Weights of a small GPT-style language model, trained from scratch on English Wikipedia.
Size: 8 heads of 64, 70.4M parameters.
Training: 1173M tokens, 8950 steps.
MLP neurons of a small language model. Each row is named by its layer, matrix (gate and up: input weights; down: output weights) and neuron, and shows model dimensions 384-511. Each number is 128 + 24 x the weight over its row's rms, rounded and kept within 0 to 255. Numbers have three digits each. A neuron's up and down rows have the sign that makes its largest values positive.
Before each neuron's rows, "fires on" lists the tokens most often at its 100 highest values on Wikipedia text that the model never trained on.

fires on: " |", ");", ":", ";", "):", " born"
L7.gate802:130082089072116129179119155107144132116085102172186151134122121093160108081136121169163127113106128139152157127158128175097151098120108140117176104110157104116142101139133156147141174144120131136154103097123174131148120105094117172094130120106091172144144108116133117122145138146129129144177110139128125070137159153157148164182114127114080138151129126141105131102138137100129130151096
L7.up802:113111172118156135139117155145156098108120086140110125114114123140142120106109154123114127095101118099140150123134123147134084110120166116138168110096133075124152091111102125131155144156149119119122102117094123105133146173137151102131137083086120144148111113122152130122127082113146083119121122127098073136108129119132115103120151109119153119136153158093173127114148149130116144110109
L7.down802:158138111062115139133134116050144159122113109152134097145161137129101138154139131194145128164155129160216109137145140160111110072131112170108162122112163142116141095136100103171185159129085126100109107103141116146136118137109139154117115150127102135113112150130108111140115144113154135129157176113120138128103139103135113154111126164126134155139137131108109131138173117122104119108092

fires on: " by", " from", ":", " to", "):"
L7.gate1991:164097147133121137132123144116136118137128109123076129121112094105146140094113153135117138119118129122145165134105092144095128117123103193118109168139145119083106111114130104116146112139163150114130113109110117129123124141127127145115130113121073130121119144107121165097136124141136084126115096123121116101137148146103120058131129156096117126126165091116112128136138178161119113117120
L7.up1991:109113113116109142151114164115139109106092126132149111106112109087132104070136139102153137113169147132163121189118070132123099092098118148112140118121120101091119142085116127123144106179108109094094120129120149144158113106144138127166132131141145110096110124144126138150155153144106106142126121062118155177150134142143133146101139153124073139133129144138168105138103132120135120151124
L7.down1991:146094160147132149142120119145108108143117099153134118137145158116127146104138133109147144119090136129255105163102169128122156089170140160131141101081094123102099095129148142153120098132133104132129165104121083165095126173072089115091123153117109168153127144131142144151136141142116114158096173116131159157166129111115096129123097105147162128124154172102141120101144108169141130134137

fires on: " C", " P", "c"
L7.gate39:205090169122104110146090141084172139116135154123130108128102139093166149098141102097088149118159106162044120145171103113150100111137131171128174130143128134113121119089107100109149131130145161138163117165139151144136141088131115154134095127138136112087108109101129069152134102107158115150092134135096143105097089158124140142117155099133124110139145121168176123104118110126154174181220
L7.up39:108121133132090146124115134131169111108119166178143101125185111193098147114135098108135165124143097127129143124162127150144117138117140155162148094125154119104136125118116124135092085100144156164155096143090140115129137135132118140134135083112120127110136174159131170122135139141123133126119102116156095134129130132132097160095135114092100105150125141123095076105162194120106143157101
L7.down39:124154150114115168126117138115180123123136126118144122094156109092172126070097157110091139108098114137129169125124159126120122126126117136159142161150146144105109133138126103130137087155134149121149112116099136114118132147128120113107174096139120103133124134140139142162142116097139121170123103116134132130091093092095128165114160138140079158131102166102153105089083113154123153125146

fires on: " A", " C", " O", " F"
L7.gate1443:133118089101116115118105133140122148169133133146128141109160092140142153126124146111138165124146121138138125111149154151198133157115175061109090147093122096133133088105090116137125130174158096122114118140095114150138134152155120126136134146094202143117129126123124106149129157138164135123115083138150072098122106135104101105120105079145173151150149126125096130106126067111114109123148
L7.up1443:156121107150065130124114150119128102151119119129168152120121147172122109071103121152090128080149108105117154149137142121089137146109101154122127128090136168094111073121138103098140083114147161143147139137148151140111108140146165104144119126123115125138151100137114116170130158125178178141101121064173125127117100152146123129118199137128134173127089104118136151115123181117138117105134
L7.down1443:156109129053119161158101127144118111094110141092142102111160095146117131137098158115121134111137166124096117168186134139129141147111123131124145155167154170083096152122118152109135125137132117132146105114167128138167134156146108131139146134113129103147098140137140115159106163104163161180110157099131103143163136139118133106130151125113084199122138181164140129130125106148109171162133

fires on: " V", " J", "II", " v", " C", "1"
L7.gate2146:155144094108116125117165131108149140130098105133108124131135139103064123160093151131115126119118117141098171109133142146148169163120132155170111151152131125128144120098106133110122140096130101124109119107087116140128117122108105141123105150104123119101081151082135171157165149131151120095172097161100132115101105133079095111125117133137123116153145086104122154142066094123143144121124
L7.up2146:135138063105124179126099127177108118143177099117134123102150147137157115141153168137127121163106126153126134128134112164158122151145149126126148165106127114107131100107103082093121114117147158088128125141061110160118120140142151121128108135149130163131128132138139099176134148115114129091148146161126138141131061108112121088123148141102123116084126113133108170085125134085105117105095
L7.down2146:131116135116140117100118158132146131142126118120103123083183139144112103150108153113121166118087129161101115165157097136136101118153081110096110092125121095151160138084152091154079138150135135129140094129126129098112141094105129130148153157130098173143131138083138147167109142141118136100125136145111175125083147131124141131101129115133098146143152185147133153077181123168104167109140

fires on: ",", "-"
L7.gate2189:130084104119163113101120131093143108122119127124133136185154150143127147125143150154137115139100113087108123108154144145109103121095128171139097144137140150138114128102093156116177131125094158124122110121100130173137148156154128121106092143104153129079160086070137138146114130115151135173101101137127170106162107155085098138130162132087142121156125104138143128127147087119112163124136
L7.up2189:107113131134106162148098122141159153100119107076124120118152147117121101133156100153106131171139136098059136119134123160128150137101122112130038147133144115146124179131115107085136126105089114140129089109128135164137152125113153096091148115132139132153141095131156122147099108125088100127092115139157101125148106112105105137158178162140134137157092121183140149124152115068119142158138
L7.down2189:144102116153119186137159137105146120114079093112123106110140143126138125122132077122133156137138119115112132156125152156157109146115137089151090136130157105125144126084118174161126140115111127161167124149099122130133120135150142129138149134097131137143147081101098125187109106132133129159127120108117105117167144103134149110126163172048127143129115158136109112126166127136152102147138

fires on: " well", " is", " to", " as", " for"
L7.gate2320:107079110141094137146113151090117119125151110113082131139110146115162105131105137192156080080104135147139129117124145178154160093131099126136138106136166160161098134147136089151130107116157130098099159148151141129073132156120138130117110126116095108126131143140131119116119159123087139105113124143115140147097100142118146124143171126124137119152084127120122112139117116132117189134093
L7.up2320:117172147135142156111158146143140111137124121117105099052108115140151133086146090177131135146132139145141097121093137151144131104072124136131126124116153212123162131070127091138107121148091113134141140133145125105091094151137152171148151133172118095120170133109155145117138133137117116130084147100109118131149123080100111116133127112122112125118141165108124101095131137106133104127169
L7.down2320:115127128105098132125133124167132113168140146130137173142136132100183102102174115103111127104076093128170129080102108129108114127131130096105159118091169089120130140118148124090164118107137112107178130172138113121146131145122131087120104104106125106132157137120129164120132149099104172142161091118107157139151093168151102135122130111150098148118102117146136117133099109126174127110089

fires on: "/", "–", " ("
L7.gate1532:080109165132094145156124123087117162160139075107157115151116138134141127103085150133139145106142119137139135095118134132103119138204136143165132155080108123185094188131133160132115143108109127174156109132082123149097125168120155109144114129175120127126109155122097142104142148135118087114094113153132114126104123118099117107122139110113147143133114141115156113130130122153217163184125
L7.up1532:157089097140080147109116130137116116107138136118133154152119129084095113151113123146093135101126115152157151164103130124142097091138153112086133110155138082098149144107144173107142133094080118146154126128139141120168119115090136110156142150121087167126125172172146152121126156158156105148132136152115095134149117126152111125152149147131148114159138088110140126145127114112152085115130
L7.down1532:172156117140174165103167128141109131146141171130101123122126127096129140122136101136105164124143126136093171112121137157130147144174142152151112118128132163134092110154147143087110124119146130113120091155121144139202162124104118093121113142110133180185167096121091116190150131139119151155166112141168150139139112135109146141145117141111113088134113137132114131156151102121143137131149

fires on: " ("
L7.gate410:150121097161150107142133107141114113153128170132124151157156139120108142122140137122141120119095158141070155103178140128117100144194120142135156128122140121130087123119140147120136171110137131133126147131118101150103064130120125136137140127148097122076113148158158099141141117144128116129157104136128134127167130156132067187157160042133155140146136149164111122150155132126115145124104
L7.up410:088082122111104137115134117142096179172115127132134119126103122101100105121171143092090133106150152159193146157179214144079092073121130142157141137134143136059118126116130143166105136119147114110166135120131127120152146165120115132147170090129129145113126155124098166112124128125134197113118114147087116088132129112119121129150154110130143137121116153119116117125143118115138103119141
L7.down410:148139166255153121147097128111130139122109101137135147092153144153127130090108104132111167130101130171047137148130136134115137142223095134107169139084123110136150095117141177100131134115159130147120098118127120163104096114090112157134142125165078119132133141083088133195135107177114099136147104133150118130170104154172110139136113109118147149136122156158128128146158108162147129140140

fires on: " O", " I", " to", " not", " would", "I"
L7.gate2632:126131092139132105127116120132146181129114110097144103081147158114113122112112146162114103139123125090144125083079139151134127087081156146158134135114135173085112078143108107179121156126159152111079097138117114118130191120128161125125145153098157142137157118096093153138135155138146141143071127122150153087151122116125171125175164135129096107088106120124104169094163106159126112165125
L7.up2632:121148112120097131131088129130119121081101061108143120101118125114158139133121141148108131114107136112112122110128104150145166104120126085114124130162150135137142170112122066139131165140157120137100168137183086135148164105155132111128128125133164062114124158158128128142143129125180097134152156132187117165172090129139126091146143094119144155104108117098142150130155151138147122161124
L7.down2632:133112113141135173127153153109168129147128127101118121163125111112099138141144134126168143107155156110085154122162097060119121154142135096088150125143148114148110114131124114117134125140123122140137159154177081141115105108105152129144089097153070140116111136131119102127096136146138094157108108130107116123159105111134139096100137140107145164149136163125154110099130103166122127064112

fires on: " I", " to", "I", " who", " we", "We"
L7.gate1013:116116148107131137111114159093115147143067129086099110160083117125126118124121125137085120085095116133107110142141099132101121131120146161132127080115151155122117125083102156148149142157119147147121165113117136132159074122130137116152089143130104095140155145156132138135167129095144114088099101120147095139136108108127148113109097135129112159115134153140145157101149105117185078186145
L7.up1013:094104104137105132176153143175145140118111097141107100114144139129104160117125120146133121099130102141110115137121117096153142116130128157136148127129119137134111097156141103103138126111107106119135141140180123160105153139146124156125084154121177157145140156151173104172153113155170073139130090156153179140155082081144133095098085087104154148088141073120123166130128136120090147112126
L7.down1013:141144091145104154154145100160121101151120133127107109109098125122104122116159108128108161135179134177105147111118148120137135163126164135132146122127158125128139121090114114131133083098123128135104090104143117154141116148120147113117106120108154165090165143142125113084119138108111108104139117134128109082177121095135129093120107135117120155153118082131148149110142141143134116165113

fires on: ".\n\n", "/", " |\n", "\n", "==\n"
L7.gate1819:127135158165138128115125115096107109154127131133129138119129122094106124097124103092083139130116124097117153090078105128102120153137159111175135182096164123150080116137158153110162134092115132179138112167146141146130114114130115143096097133130111128134106118122103119142111111123164087115128118146110140118106127109091115109132156115173132155111129119112138139120160108114147120141107
L7.up1819:157118113132091137160108111124124102156104149133155121108127115100118131122108124083153118103128157115140134125091156105128097156141111046136121145117126123127127143101135105151139116091153137154156149136136166085132135154084140127097113130112162145141121088145132163120115139135141133138145148135137146088112165120119101157142111137150131115149119183147098127128130118144161137099120
L7.down1819:149140128207076138117097128120151142136135104139136126129146121089113125125165110084141134085139147103140122092115137138050104115125133095109149144128130108136110107149109150157161077106169140121132125156138121120134123097149126159096103128097137099149134142158121149185137107149127119091159147124188132147115090141076133174137166169138113152085093082143148126121175152126155112128105

fires on: " ", "–", " US", "/"
L7.gate841:138167148144116102150135177139110145134098124158099118142150080121131153129106093146130134140167110102122111112131122163144113121082128146104124098174115101157147137123146138088144123156133133131136112158133113147114102072159089100159131135123064069148144126138123157120112146138156119184135085147154137127127098112138093082113134150183154117140161163096074112107124099154125124142135
L7.up841:080134123148143127074149091107131135111158180135099179138117115107099173188155139121173158116158128130101140144109106144150142064115197154143142149147126122132089153104163119133104135125168099140134179136125105139162130117103102109141127110166145130166101128157113150136161139110164124147079154113119147102161149114112176102127116106141113128126124131124144066112152181110136169159106
L7.down841:140081159146100159178138122131104130153160166162133103095121151193179118080128130077124142148173108144136133069125131154152120112088116089135119094117145104107121157111095142089104141152152132092122102125136093126112132125121140114149099137135160166149139188128152098082098109091146110077144157127127137138127180099111161110099101117131129144125109154128123122162130140100118089094144

fires on: " and", ","
L7.gate1221:119121123119118170129164124117092128148118133137102143176150124106136087131171142154113109104102125133117119138160135154164100125117167160187119098151128176104114118133129114103116144125128117152117143097104133109161128137144143134108165124112140136143162093147116145101149082131153113097114124127102154120104116129096158139126162148110168178149161076117104148156151137111162146158117
L7.up1221:152132107105112140127131105128135148129096151147098137085121128129123109153153125114137121135091097123138129095143136150119163097127109136108120108132142081152107121184144120120123095179142118132092114124123188107095124099141191134115127132133170124182109096100144095081109102092153124163126107150101136109099116088174110130128112163128104143147155149139159136106147130120113085132151
L7.down1221:127115085130132164146158115184124150115137098136088155101159120140096145104138107127128118118109186155111125054114156179144115135111114144131084120121113085111116111122108100126092151139144104136116133142131122159117104116124124102148118128139126130136141130147117083139125128136162128165130172129161124094142108172148109152144147119131132138164161119150120114120176091093134153091173

fires on: " as", " such", " played"
L7.gate2518:135135109127097108124116157125109145123133102162142139173142128138152154095143127122098078064169135093143131140129164139152128120097139124118131110124134088172144114136164170120104117088108180081091176153109143129129167098111149146157159135103130144166137148136114139153144101145119118115095097102140130149105182168154163105150156135145110116146103132088103120127135137104136111076079
L7.up2518:132138131096133156126139098131136139112138152131138189123126176105150110104132150108130130134102131150148118134111126122151096163146152092145099148090108144128138147067151130130125131152111098125101084137069129102114147167096122124120140120143133126103107104098153140115134133111137094136117117135133132129096133112117135106128108113060138168114103128139119134130130123195097146126124
L7.down2518:163156085105104148137092108101153135126108135138157117136155142110109102101115088114139100137177119077182093103138126160124126132129122126061118131152165116127117144193114100138096174097099149112149137132120118102102132098125144149125129115100105129144100116130138145142129141152148142117127103094157121162099143219124145158108168134136110141110156112108178127146126109105111114130131

fires on: " out", " Sound", "ch", "z", " into", " Cl"
L7.gate262:141113132110117144132129119136119158122116129113124109151165139095132152113113111141131126124122128106130155128146167142125118156145145101160154139179149112104090179148113158117156098105144142125135133128102165125135079118138099142093151112111090131173183137126118185127108130106129105097100121148101125108117114150111115091124115143127115127116107125117124173158157129102133132130085
L7.up262:165121124124118165147098124136151103079126097100128087111122105139074115142112153146147108098104080130124093140117146108115114166090137092196118123139130146108114142128136119105090122090084158139108125125116099105119146163131122196109102118137090112109119140121108097162177152167153148102119164101100165149104131149110114131139124146137127179129137100130109130162110153142146122143184
L7.down262:150126174102120178119145135103101132101136068141158154091171121177103156143183133113136089117155093148140182112096124117126141113144109126111171107104135078164123115137130099154138082150152125107102098135078146132130102086105128120133136158148176134139135129165122122138153103116080139148116141112144124092133124154137171149161097083086115099124148146143076157135147151098142142132138

fires on: " |", "F", "1", "):", "0", " -"
L7.gate1426:131144126117183148106101125112121145148081119123159134143137137092093070177152134141101137160089119134112104076096196168121108112113112120176156148103128142118091129097143132131113149139142099098107121113083121143105107170156102157137103112112140122147143129099131149113144108112167121123089125173138105120146126134128108105153158132113139132178191098125160119120099123106139116083095
L7.up1426:141138127154125142093094144097111077130117126172120145108142139169179114120117120192124152083131125115164147171094110131108095151102148146123073119156178128125144081136101115123136117111144108147144096131111154096126174147153115099153144123155127158149133128103178123147136091152130150101124174082080126121132115131104157110106141128131144111071095148099131121094095152107105125116116
L7.down1426:169168124130160097141094119122126125123101129136162135142158126128086100148104139112123135150098139128154127137130144164127147086133058163134180122075083165112104131140164142128105121138133103093152105120070146156114103172145133110115123115142073133098143146086148137106139115068176117163084122159122102119164144142134101090108170118130123138184148109090121128131128128148149118112125

fires on: "C", " G", " R", "R", "M"
L7.gate887:135105141145112133133114140138128124115053098117151100135139151109142099116130083163123094111133119161065113166100164084158125197140162113162097158103123149151121095133113165162124125137144124130117103144159142101096151145107135104105138113118126085122107092090117126135130126107128121140096101125136107112109150156169109149134087103161109145114148108130135107107154149142124094115130
L7.up887:121088163157122140128146134111091114110083139129090130112149160114111099177159120090120117124170135156115142120163148158103110107141221134119142105118154120132094168121107107154113117118139096159130112142137120134091129093159121115165084144131131077176130118161131123153151152151111154152132148160088150142151128127119130151140106090164115096118154142146152131136149166109123124137116
L7.down887:095114131129161091123142095118111182149133147136127136175187098135114120138108123158151115116092127154076080075178125154115127123141129125160141153128133161130129117151112137183150122158135148103144114113146134106151118108122135082146123105151095168148135118116149160209158159102126114124142087140087144157154126146153114179128109153171100156107119085143134121134110147127111151139090

fires on: " Mar", "Ar", " Ass", " Ar", "ran", "ires"
L7.gate1418:148099165161130090157111136115156117110122110165110087154119154122145150077140118105142144163125117123123085125127086161130115121171150144146152138137118113106130114123119099123108124081095102108095158126147135153131090125129115137149157130121098125125077107088163131108136166113103139140134155143088184109169069163149101101165142156104135132111109166144084088117170156115133144104122
L7.up1418:123134095092102111124101142128139134114099157155153136097106115133136162117098117083151131098142105089159095142143111155164086154128108126142124103159118106108152113119112151093151158159113130122141135189113155103120138157135150135170159120088116137147146111106123130140114131143134141107138095133150153164117122127126126142122154159127113144142077118123140094095098112162145145135136
L7.down1418:126129136147174134139131110108126110128115076139126153147125155053119079087105128166134136135162125105092114139098155138134128142139125125093157145140116092116111136071104157164131148169096134138158126087114150114122077105133113137112138146134155099148155132111144092083154095117132149139111150154148182139145188140111100148125125155108150095113124118151175144157157103147172106147122

fires on: " G", "-G"
L7.gate2329:108133140133128115162124132110124140135083097087137108129132104144145108117157151169169147098158154096106109179130131113133146116099162156126125143090156137130079094151123162109160188127109093123096143091132151137094126170130125111168099162101093132122171132121077162134131133124116178164142156113158103069149117107148129129136146114164092154123137149137126124139159149147122116179169
L7.up2329:153110136128132085140109130106108177155156114181144105156136116100134122122164122122137129132144153163136184144119130077139115138073164147138136104145158117126161121142101118161107105098122131134174103116155112108123123154121143160113088090151140154114117114164127168172087145151116148130102124110114093117116136091098158127113136150143114174155148118131100151114096156076101128078166
L7.down2329:090178109107148098137172150140131143133171131130106131151148109120113116111161113108085156150157157087086165101126166126115088123109131129116161136131160129168118108113076068132189094160099172114127101165180144130136115109146132132152131077164117187157077117164138124146117137125108146149154136090093097137122084113173167088166109116145127144105151164132121187152106123118142109105078

fires on: " ", " J", " June", " July", " ENG"
L7.gate258:148110160160119118080133124093144130171129181129096161175090159088129097107161155144137141142128101150142152081172139124147130150091121167108112120110137132146102124121100125136090153089098156127113111149096126133136120091169121157139127110111168157092148125139099104184123116126144119166128084110130180110145102100130123128167119144117080080132143111161116118090132102119132140125149
L7.up258:116112146114142095134132134123169145181128166115164129091115118120119070149170174126151149139075140161132116096126109092114114152131126173118102165135132089135080110146129113135146153106143123116115110158122093153137082127065141083107129140144160123154128128150089119147139139133136131073126129095118092141117124140075188138128111122159108093127118124130128087108109114142115116108123
L7.down258:117124104134111079113114153134159144125129142139130170145091155129123149113117163105154122093115165189118157091184177123165113115134141119107146111112133093094122132143121108115115133151120148100123138183120136130113111138142127118121108119129124140134138161153127104141119150112152101147124157135109166130139152175217134117141121102151081138141130222120175137150106110123115087091143

fires on: ","
L7.gate35:105147127130104109111105118090105157152092170146130117156157167114145137112134115101125123151121154111126137131161120161115122155099119148134130143196188172109171153131154142132120105122115153120147191163168158115138095152123127141106138131145124096129120129131118107111126103140122179143112106112099109121125092122106117140172146136120112083137154150149144100138152101085141145117159
L7.up35:116159122148097142117158120126144154123121084118105111097107117129136055130147135158122167121117121124119120152092139071136092160156111085142097132106157102117145160134119088120128139147144146146158156128090123124101129148104118165159126113142131096126184120143142105165112063120108161116102136140145113105138123148102123146118110130117143106107150104122137162137098128141100095123142
L7.down35:142095153116126175134158164129123151119108103107135148150132100116155116121132119131125145105129113123150093108135121182149168128132116131113113124130154143141183136158123100115126093141151108131104143089117122137143132152175143124126131125103097115138157125134106099174090153146133111158135139120110122091114102116113087117162154128092123229101131128097146136162103105161108106146125

fires on: " C"
L7.gate1777:137124096076120156081123130139147134149115119051147121091126132120112122127115098103087128091158113185108158077119152129172128122151145127156116116135115105109128141125154099131111153106134126148159122090136147181128155128135137157167098109128153106199117106140158117140153155143122110130085141151157087140105079133169140131129121130143113129131153149164093144087143119110164160142133
L7.up1777:180125147183109120119138112134118083133114138130115103110169081121134129143120122105108151119187100148136154168136119129116081142103123176170074173150151101091143150109127178070126117120149157175142115149142166160120138132135152138106105152143137131120153134083178149113123144145118134126117084122141130149099104097131076140140137089149155123091095092139138137111171116110152097153116
L7.down1777:120128134087106106125139135113144151139155120144131126103129139127138150094121148112125151111083119144110105132142134128113180116161107106130101096117132152093122106167127127116082139116200082088109109123153084144160137082103123129139133147150146154125091154114127088115121132135160122126121097141129133163106086088097119133112142142128132147174137201129137110123116067170113134117100

fires on: " G", " P", " H"
L7.gate1619:081108135092112107094138165104163159185108122110104080123084123132091099130138152135066183134141099134094148157125133125185082108110105149149158126108153138170172118118160132121128150130114140141195140110122110120093099113099116155139106113125117081077127155137095122164131127100170173107124125113120131137108104126118126129135111155132119131121141131138109119132098112149115124130139
L7.up1619:106136147180135088142120173118136099138103141096126136099158140153177111111137155120091118112141133127156159116085161155150149114143165134136140125114149139108117085127110107122114158144147136151155159178086139133147100119136121104122096128112141139098150123124101132160137123101114140139172096142137131096095079112110117143148136135156134158172136110136159163101081127135084119161100
L7.down1619:126130142096127150097167131127095136141135120080133115108127093153124114134115104115099118103133126135075155121157141135145108125124122163146181124139114154087116156130128146114119105123118135140131144131119154098119134122146133108127172077165127135152091106144129142247145110127103097159105107114164120115115137102113173138146139068141106128148151192115123194124097127142147112170104

fires on: " |", ":", "\n", " against", "1"
L7.gate2390:109127096119173143103118117133113183137113142144151178122144162147151149116136138135116143169079100138122160089156103159128142154143116122167120114146142139122085121128156122110096171132090109124156125080101136143175119203143120108148112124172123173129129098077111116137140128112137159128086102113069099089163149132116077151109209154118134130141160119123152158106143127065106130136105
L7.up2390:124126129098135108097097109086133110181096119132140090119149151115158104092150096153113153093049134107145133108145131171131149139125128185138143103105130126093157147149120128171134149120132126115174123074112132126133115131163128127145128107158154151100117143146122124106147133143125090138125138132098148136140144112081115107115156139159152123173139134144146150161139128088123128105160
L7.down2390:139138144160153067127084149153133155117095173134125133084174154159132149114094128151132112101106108136171137129107101199106107153095090154156156104093145110098129131134195100090146135126078125126145120116136137153130101178144102087128180119080114144067098152136111142102147126111122068156119146141120095134119134148101134143127124128123115140184162147118117137126117142112131113148096

fires on: " |", " the", " where", " The", " ", ","
L7.gate260:116133147148179112128146098111094101137126125103145157192125070169148133117142109100141162138110119151080128133130175119110128202080149098111151144142137112161136127119109144122168142151157093172161073167142101111150108097133073171142142116119136129136120112120150122116118102114167082126077164147117105123139144138121102152147115099118157149146168154122125113100142108094163113124139
L7.up260:117137099176121097127113114144088097115111113097130157125139148105131099178150149150188113119075131145105145097131145105126146147125143127134134151129113057102119098174108107092117127141157144150119123163125149131122107128130145159137119149136144146083157121142097100144128140095113108151096143133118133110169127104109109166153108129149177167140130135137134089084144123101139147162157
L7.down260:138126107150115126137094142078128127135139116111140124118188118140140097126144130152141126150157143087151086138144134099147147128171146128158085128127153154119128144156128090135143131137146147127103135096106109157127143137115161142152132150140140195129152145120145120085137086146152168143102087112128166149115139198111134159122139148167117103125155081117157170108140103132099138128143

fires on: " University", " College", " Fellowship", " university", " academic"
L7.gate1954:164136130151133115137104136118081068152177128123138126095163088119125128124143154130106133111121113154138115139143138155137109169173119147138136120103100116126109121116147114087122127123123100106134124143107131098146112184125146128138143147134197091104155137092128136153121115154145160125113141143100137082097121113136162118135163103158141178158113148166147107108126135135145097117089
L7.up1954:132136125110107167141110111166148083085092097128132127109155092144127121117091121138115117102105148145103116116097133150082124116120128151153154131118101115091101113135151153144151115132108146145083139125178107148137120106108132150161143173101118096095147152134177120121117139187147108134118218162141121136115153120128121166123101137168127174121149109100168137143175122140168136122094
L7.down1954:097088109138128130090115125157124144124168123104112132138124121143152133211135118126133094096148134116091168147133114144148139173163143132153115141150147106150130159120121105107116143101121119133123113153162104160115132109102149114105153107125088120143166137125162094110152091121121107111149129116120141153118130108108125136108124093135129114109146143105097153154112105142113160128092

fires on: " The", " the", "The", " Federal"
L7.gate1087:139126131128130115131138134119129149122127150142139125093120102150129121150122126145130149076148102116083082140129095108105125175104179109142141133082097151123134142083147195146129095116098130162110145138106139130179156179119107186120114118143070128135152137135120132117095155094121150128037112131121089119117135096122126121116127108173135126131151123099125159124104131095133136116153
L7.up1087:089136141122143127116133094090131142132165096122136120171137138103102120095116107139136138113088115129115180142081140096120121123105165150150104142137181091112092081123077110170123165114128124150115125133087156147076139146158156153141111120099087125136090103107149116125108134108131069196168139155121142117150118127139126114156122127103118116124166129153128102101136131151140109114127
L7.down1087:177111107182136077132143158134151117155114122148144140144155148125104124162131105134133110161119131099150092102085126129122112119084142135172169130147122136144133095111101152112137108132153181145166134072137124110163139152127113163148127133098116129138171121149150150140136114138161146123094111131177138146133148132111131086139106105119125093170160057147131128139145110126123114082110

fires on: " ", "–", " A", "pe", "\n", "\n\n"
L7.gate1899:125123128147128098127124138135146160108123108131111120141129121145134153098122123132129130135149108154129132101126135124137101101117124158135145133157097163116113135095141137111142170108119149125160135135154081145118117054124081109138154155089170135166082173173115130133121155129142106134080161142102112124114182136083125122108151172144129125137151146114082186182105106120126097137112
L7.up1899:179125084118108161129130139164114138129123160104106153134102101137118172155120116131136171143159099144132119112135121158129123100108131123136115108118135133099152160133130132159150118095154143146125105110119155142123141159109126112124113172114122119151085154159109111107119096131136175127119148131136151149118148103122121113151109123104155066161075156127115153148096160137145125188150
L7.down1899:128118130155079101104144154154139115129114100145148115116148084113118180134138130132157132124141111142126133115121131118156138094124132149128140110172118103086106113110139137119131133140136130141111153127108131105117109116125138173152141104112115124110106149112144123158124107095104120173082121104118114173130175152110141126114185124161148136120087174095101095113100101143143151115186

fires on: " and", " or", ",", " Much"
L7.gate249:140075095122119152137129118090132121117114062138133115096158130095162083131140141142122120137131141108145124094153117143098089170100121175109125086116110148111100066124145073132113172148121134126104159116151127118099097140113101147128105175131167153138135099088184101136142082163121095133123130155106123102157134116125107107118140129114127108110154150079093101139167131136153140140086
L7.up249:156108109124129174150105101154082082159096085156153114164120115115157118148141118106158143122078171126157110156155113153130081153135129092119128130126118162113158085170171134102156147114117102145126113127099111131148111149134131102095132115127138136156116111189114131134132089112122174135140098202121078074161117135135076136142131134151145133132143103136086151099144128122114158127127
L7.down249:112128104103106108160104126132128079075068142123144132117107098098140144134102105100185122089098140187084088115137166116127123143125109115146139123140121148115127108164133120127123130120156100152094142154138112122083144128135164114117110124120142129146128144177202116129100124164127075011117138133109120097172148109149106151132134155134130117156134109163185131117141114123113096151148

fires on: " G", "-", "ug", " m"
L7.gate1173:124110122065125104103135124112151134153115131147132161068164139127107161099143131137117162074124166141117120113128155136156099097111171144182126134122130138144132100158154165146099123109147126146140131137116101144115174145115125155149070137149157149158126121089129146144151165116123146135124108160126139092142109137126152135150114137137133194142135135123105140145096122129129139130161
L7.up1173:119147115135191110162129099126134117113126108117117116099147105116160129107107147114185150140103109124111122133167110157113095077115106149113105139092167130158122160157145091102192110158114136120091118134185152093148099092145116124120135118104125123134135142188111137133215144117114112159191118097138149118134115115113133152140085142142092108149114072116108124106099127164105115156152
L7.down1173:101131152139120121133190143135165136134106163135093160087143116100120131134158141106094110146157170145071099167157125130099077120146139135122135165105120096121100108134091101166109106143097130149128129132113137086115175136153159157150144114137105142091065124124101132177125147097155150136171144110110137131131153090146107160122091105102091124111161143126195150140140107112140109113125

fires on: "G", "K", "V", "J", "-G", "II"
L7.gate2465:144164114159139128152115087137111125115110130087181113162108127111140125162102092115112154090119150106082179129091146115102138144127109149126142151099150101137137096154103114125152135089111128135111123117117133160131163118130085099192092131177117162155090148108156149168127129111126153083071086110139140152125091115132127139102134160136115110131139125126097175148124106135078127161070
L7.up2465:132138095124124146136138141117146113131148172129134126140111112087139112120134110095122150125146085170131151122104149124107103122148112133142114155140142095157109118162114104166138162105124136095130160177120130179151116145171124146108085123137153126149145143120109112137115125107117112171104067142115123110112096085163126107131129144136114107120127142082143118173083132114119119100133
L7.down2465:096137134172122109157136152153093145137097129098074166191115132133130132155127110142129151093123123168085134147138156142153125123131113121123083080121090094145121123122109103089128180124116149106128108139131138129139093106113109162133146121141089132137126102096145077144124179142086139099110146147117123130144079106097135100144132086140147151126123133146124140073083078161091151114133